{"qk_norm": false, "warmup_steps": 200, "doc_mask": false}
MLP neurons of a small language model. Each row is named by its layer, matrix (up: input weights) and neuron, and shows model dimensions 32-159. Each number is 500 + 50 x the weight over its row's rms, rounded and kept within 0 to 999. Numbers have three digits each.
Before each neuron's rows, "fires after" lists the tokens most often just before its 100 highest values on Wikipedia text that the model never trained on. A number after a token or word is its count.

fires after: "," 25, " in" 13, " " 10, "ur" 8, "ar" 4, "est" 4
L10.up454:498495582499576428407413596535486515398480468585530463442448412457567510492440519577551467506513452506479586508439478465493417468532508525540527455445468493437463509522453442574469505442573465511483564543468437447494501469574541488481576507509418481464430634441509469568505501496568500515382498515584394484500515500528562465474540494500508521595579524460623428602473529546503472496452

fires after: "," 24, " of" 8, " in" 6, " and" 6, "iet" 5, ")," 5
L9.up844:509433548480476446502515469462524489484569529511480561614507456550477595567558461463544419542546579477550547569590506495451492579551514552435474477575446403473436578503582468436477546393632468550524558459492409497378444462501537510481546550497472401477474468484553406586467533493478451509536478497542453414465506503423559492473421492512463479503586482415553451444527517460569416537454

fires after: " " 35, " v" 13, "v" 8
L10.up628:511468522507520476396455537494533483463502454474498464500439446432479551497480455478555431550583515498456443557439522468417488518530478488584459505530538504450620555462530463509472486592573572511597499534594601372472573546455474566398493557497552555512446543489539510544479461572427487515429420491504432515456490536516571449524486452483489494548571557390434569481506464610407531455488

fires after: "ed" 16, " l" 15, " le" 7, "le" 6, "e" 5, "c" 5
L7.up167:409526618511469470472506503404447651436493472485525603448538507513534560411536426509432409470429549549520563485498579560442502414487509505503502458536378458430505455447508422458538474554493466459582547518511530549478475468554530560482599502522547497480461443526434491435472461611438458436479490472552566565534487599521590505522470504417496562489537612556547538484539481501474440473537

fires after: " the" 19, ";" 14, " " 12, " W" 11, "-" 10, " |" 7
L7.up17:467408527398516506464492513475530536526470520447541428454544526506453562512495545566498542492565557409513538471509519398501547517503510461549482579412587472472538432475526548436555516477471409586550523498497478505478565488438491549453541559493575397568498567571533426475553480498518470456367564546505397489510552566462429495507454448464402514547461523518446456455552435512574541428504

fires after: "." 37, " bec" 8, " and" 6, "," 6, "l" 5
L7.up843:568508543547531496481490517580596481485513482519540535504505501468471504536479440442506418533495522531478431569428579508500497523528506503461513446501450496531431459484573514496433583483584537589557564528496431525436425487534483448464535383569492462402461465560445517578478412517620545487420562465513495467500499565450449463574383447507500497416530499478517501493517493608445464515524

fires after: " " 62, " b" 10, "," 7, " s" 7
L4.up520:519551479464436416440483414468592506520527438523477409382461463409532419468480538438432428497500521494485585502566529434470534488443448487516566522596512442500448485470537475532491560516607476641528592539569548514519428491485459498527525484559497402534522439462466436494441494475576476537558548508483476606579456531511568556482475540465499405590516503426584494510486556447453421487518

fires after: " " 51, " (" 5
L10.up155:501604459525470527436549385538489530557584504527508466395466487520570510415474491489399510441503579484499486537460497451523544484488459552433491421460504495570614545504584521563571507462567490517573552565505492483611447500493516522566539466505556437548424492481508448399358409426568463456483531442473498497509529522456567460569523437470493519523513484512448439443537522498449481489366

fires after: "vel" 13, "g" 10, " Comm" 8, "b" 8, "eng" 6, "gan" 6
L9.up608:460549580524529549505446537445477464521466495412543485516456484484390488506550440504467496486500449536494528438540654516501425434552437475531526560481542588608592524451456438468460546501513517439506520523509487422463424362516582435459533467536595498431527500422409429478463514527405463489476442523478509525387488544520545465412529555565423490473513580554462513481454463491416450508490

fires after: "o" 34, "i" 10, "if" 8, "io" 4, "\\" 4, "u" 4
L7.up430:447518571582474417532511418543490486522556468466575450480515495447497507578561544462513471446490477487403408502537535388486555465510551523603359519523542515537572460481423521499582503508508386525520544428508458455515484578502517501454551474523486509436470416511529519540543499591518522491457570557447523540409528434491492550441534567482380454497559528531507532546516542395434578430460

fires after: " C" 36, " K" 6, "old" 6, "tern" 5, "iv" 4
L7.up140:453473434465514467439555545531453584503518448530496467495579535557645555516572495556567513551572499504561533564479564471457523541529512436475478547467455515472507566460489529496466504324544550481480499455401455562526523443500562548512485503473436474492480499494471504511534541485523478455572451486431400463466619427559367481437392453490517463461522496568565563497516416452514526496490

fires after: " ex" 19, " an" 13, " ind" 9, " in" 8, " per" 8, "st" 7
L6.up945:492512515542510485533496466548490528516529491599438515535424537507514442494466515449430526508472528545485574466487451532488570382572576555474487363497441446492479584440530488527482423595568465509476467520528536436489524498568470475445521473572482458478496487458441529522499548517579540532456514501570419447428482403487523559523483495561471417505468465592493482518519477548539464532408

fires after: " |" 18, " b" 16, "orn" 11, " " 8, " B" 8
L7.up593:527487515505490541403480434545466552480534508431588498457500433566509529375495568524492512423507526436495534513529523520500464594464576592425463509507490579489494433501479524448564545473408523587518484492517534530429513477557556500579451478521540397521535531437504484557589503510467545448405599537467526483560517499521469538481484518542481504659424537505520528579477503508486504436544

fires after: " H" 18, " B" 17, "i" 9, " " 7, " T" 6, "H" 4
L9.up576:529437484549447558527468513578439538547484533523582479463584428514507534415515521460568468472501542374524468553512522507518460525442585538527439536460574460492547432430510498433454478556391417519555542525543494562448510520597605500527556439463519492417486483442523460512468492611395524549397559474467432427471545450489485528595529502499494496575529520489449534443346468515373513508450

fires after: " or" 19, "n" 10, " N" 9, "e" 7, " n" 5, " G" 4
L7.up672:499391489628485436505369511533506526526490476532483422483533457476479453448503498554501424511528552467472458565517495541530466593481442515547513514410482567497564486459511445514580544472481434567477407518543538527511536482475406572441531468492576446515490458589498474551544524405445481478590634441477495499587472443477489480435460513486459522357572511424461485454375514460471511567475

fires after: " r" 20, " " 16, " a" 12, " b" 8, " v" 6, " R" 6
L7.up880:506434576366515463365430558432561465466412535528476375448446492429495423562475488551518428493472532473509477547581514578400572504441399581449564462505572527535541561506478415561499501462561437525531466482526491392548489522492556557551543462500484477519402403527560520528500524567555491509444466487539518494563538536464557458464503511566456462494511596471544547539467468479540543485415

fires after: "al" 13, "ch" 13, "b" 12, "r" 8, " B" 5
L10.up380:419466476630507499500468487529518505492524464506504528570482482521570522481501458457476396434469486482491494475523512544420521456480572507548468569483548488538442573468517512570472473556552522536548570470476488481491478502418511520446578448510529486497426492578526586511518506533492582560445399513511536413477473438451513468442628475533452605483491493549517514492510422461389445518487

fires after: " in" 15, " " 11, " R" 10, " at" 10, "t" 8, "st" 7
L9.up694:510469403473520374436448487419494455443528586525502470468443509530489514531432507560535493422484459463567530468467566459515580459538475492550504574402532478506495505533529471630487568542456564531468424455487594419433507495502540469556473565509469571533500529401526515522499481559441504522494487548467496525462500503484499554469381424510562463587488559371536498500548521562516464510484

fires after: " " 53, " B" 20, " b" 8, "b" 6, "B" 4
L10.up506:561497468578456550360551543460505513516514498453529405489482492527449550448542530573521502400504494513543534543504578535404481612543565453528478481493529494539468500447459434574594539401511433545461608460500501476457492452509504595561551509463474470528509527495444486495497477477372532531506542475538443457460536520525500546526455419466454419540508596393458555471538480438477488606555

fires after: " l" 25, " m" 17, "id" 7, "e" 6, " p" 5
L4.up882:452570477573464489512485491563437492512470428507496550420540502527628451470659417619485496493558531526507547517513559565406502455404528547435435415508458515501508485444420527450535463517501568478528415489459583404440450453444477501512502497521454476491500531448497538544452628597507451403465509467460550572490508431498566469503447447465496461530502510465504434509536633525466466478490

fires after: " c" 21, " s" 18, " (" 13, " C" 13, "C" 6, " S" 5
L4.up935:447513491567462522513572553497502451579507550421560434502403481532441564489516528440476497511609495464449562556517487484559456525473511467505572483445601554528554494570487536553452488470509391610469576466514448502559416489501587536465558537397503628426470528550552413574423542511548483522509495548546508508447528447542544443491578434441464473456518522478495569478448383501575502432508

fires after: " " 37, " the" 10, " a" 4
L3.up745:592533450556562511431429494493516513420544518571510454380439481456533436552459531538574508501585418611567537434538540487424432523480492578455460414430548480582539511440552456466518448519507542492496472466542476408449505452558488516547565470487444446527487618455465433544450415540467481441517473496518566519542498398504511422516547522516432452522406485483446502524503519479572523507578

fires after: "t" 20, "our" 10, "n" 7, "y" 5, "at" 5, "ill" 4
L7.up61:582590464479506532501451497508509511569467510384460572408403461468522501478546499501520486512537498424422523383500474503502459614374463513581469464489562425497612465516507451474521469501510493482513472572568531485553448508472455504484510429442488551423535502441524468461489535400497581598584565464538491533546474497480451482481566517537465402355490510526398389489522494512431499455432

fires after: " N" 37, " n" 16, "e" 8, " I" 8, "A" 6, "N" 5
L6.up307:458389517528424540503506501499525452485487407427532395450509494411485450434513390524438510528487468461544515497600473550462557501473511449519451426480454569468504461507432499541645486520459499511604459566524579480465613479459501552441527481575423534460552473476525480524457502451504513431537601509500516520416437405416452482540505529519492456430525521484468450508423414564486453573498

fires after: " C" 35, " S" 8, " |\n" 4, " c" 4
L4.up6:521483441572532495460543474403532507568451511614488516490470452535492484491464491487501550408609427513509379438514472594386564488502562530498530522399496506407567510452562493543549501415538518533514501373560538541471534495527632557455473526430506485474506509533467467531499504428481534565531444526427437501400505531511482543515443472572504484458470549509550538522419577510496560459609

fires after: " B" 31, " C" 26, " K" 11, " A" 5, "A" 4, " G" 4
L4.up487:479450501511551488463501469516510589579433511542554464389629528473424533518428551602475436540541541524573459555499492540481522471510617407490474433586517540407466491409483540465496515484503407456522442459432492524435568477435537492461554471463402546486460537501540509438564572531495546609577367540441607465511558482471478454489502518545545487518516536499518485500527470478518466499451

fires after: " " 61, " s" 5, " g" 4, " re" 4
L11.up14:403514456448531504442496473468521462513518479484493488600465405456576439438516456438478388423472526501457538540590448550542489492517423560552493511539512603465606548503497499523554411548514515526487463466602478458459504554503505559503545570632445530561538495503493530409526570545438472455418463439492465476595505505583592463453400485417452546531599543503421422550404511499518463445454

fires after: "ur" 17, "t" 13, " st" 12, "at" 9, "it" 6
L10.up609:504501473530485502499505490531547474507419414459469499516513484466554461476497498488573461449414557496373507510535478473556478495443516645518468501510525491486499572409526409431551486452493516476554450603579563566546452504597489395462490472429562557432517478456470416469495551445507503516575578481623457509505505488423457516463553531486573469531442455481512535487464461551464467571377

fires after: " C" 41, " G" 11, " c" 10, "c" 9
L9.up464:524491541587474469459579494421458563534489493485559452509529463542573478525570519482453541524425476517468546483559529534588543536515481479459528543555494538436520499395639518587509496501416468469456565492532545518477524409473520503514447469483417525398531536510490377473564574531504529499457536510449427410489554538553392440461472452533460435569545617473606490504496534510528540496578

fires after: " b" 21, " f" 20, " h" 9, "orn" 6
L4.up210:513450521642544565469455476454424485507551413467526489476449458487526535522412566535524402565502466522461546488500556490546513503512430458484504505490524480484533527490560420558443597478528446469559542481480545506527471401579475456476494580547493497498468581491422503536459558592533562484515513461509535520517509534451507511515479545529481481478492528422485460556585516592506492402550

fires after: "ro" 14, "r" 12, "c" 11, "al" 8, "m" 7, "b" 6
L7.up238:523523517539456565500512469531497442451547466460494506557482542576491466599501556489440505531489449407424440460448452532401530540541581423431451529463551461527417504450571542513512507518498503568556496518486431517526383447510481501489527502500385517530538437509469512506427512523552579478585420441513436401551493501525479467461504469518526449454551435481499430556455524475414498411509

fires after: "," 14, " f" 11, " a" 8, " was" 7, " b" 7, " n" 6
L4.up372:519437522622625586499491463454443531528566504540538596553522480504502636525472491482518476550446588508422402485484570481453473475536574517579588467464417442494529488492539461475493595449518422413456520527472392492534452409553395504479497466535458503564478524533568422457475535499496595473596561574451505543460509467512441417471552485562357446459404528428480543426502468478507621415471

fires after: " the" 11, "\n\n" 10, " The" 9, " includ" 9, "|" 6, "-" 5
L7.up578:404501481549477369440428478553516476449510577515456436502484511528508507535398571592550504482539510495471571503528519559593519552522418560426527539417457521474510495471394485531514517540448496551616484559477472542549456440541495507530566450537494445427447512442502505510440535504564474445491476475439406432536501588473493468520539485465402468491449521488590538559455484485555591468496

fires after: "b" 31, "c" 12, "gan" 7, "if" 6, "ol" 5
L6.up78:453570511426547507521451523548464488524509502487525464551434577494575562512453494541481490498582510428469489540449575558463509499562447520481553549430451494546590489524466532468467459523535507542492591489485506499520509459494579499523470519468459509422585471492491551462502487441525469497527411544479417507484467511605398452492505549523352468463509562593537566564406454463422408442474

fires after: " the" 22, " includ" 11, " to" 8, " |" 5, "iss" 5, " May" 4
L9.up598:463486523607535449529461512391534524512507444478518503580538569499558507465432477461435540473558441493601588539528511481537501547573502489458499590451516488552516496526512428444589488512507592550490419544481498557595468515577440492454495477576512535416514525424494544456519487486509548541489533442488416331550500537438487479539504475456454434509535489508424592578543566474511485422385

fires after: " c" 37, " n" 26, " ind" 7, " (" 6
L4.up173:413546467480503551582545501548531523624520550508486489453500523510479508473597479495607492394628458482493466449425639434652561511533456474493506515475461428533532455529580458518520541496497445450494494494493522511631426513445510546560463426512504511505490468482472390442439545576577480409506440541428513508535544494574512426513461447403557407494466559494558482479529474541518510511431

fires after: " C" 24, "c" 19, "iv" 6, "fter" 4, " c" 4, " |" 4
L9.up152:518393456505507520417561522433537517597489561490479475489449454507550577501444486588467438464524532445472469569471485494460468628567478619453510575469553527524505500473511428545553496472453421491453541416498460485519450513647457570415568471471534498464547546502437440425521475523583466476514431589539491491507465397517501496522504500499539516478535433553549550494517527509518484535478

fires after: " n" 22, "ig" 20, "op" 11, "id" 9, " p" 9, " spec" 4
L6.up566:463559504587477513507484424517540394482463464530494554435516479450602518571431491550489390512604481497522490447567593558524537492591468528453430456518526467473542430526555594570468506437473597502549484481526531586459523458447587506556454389554461467492422551513424526487507567484511512347432507484460579481421529403548580527394487494477464547457457514510531577482525556539463486503460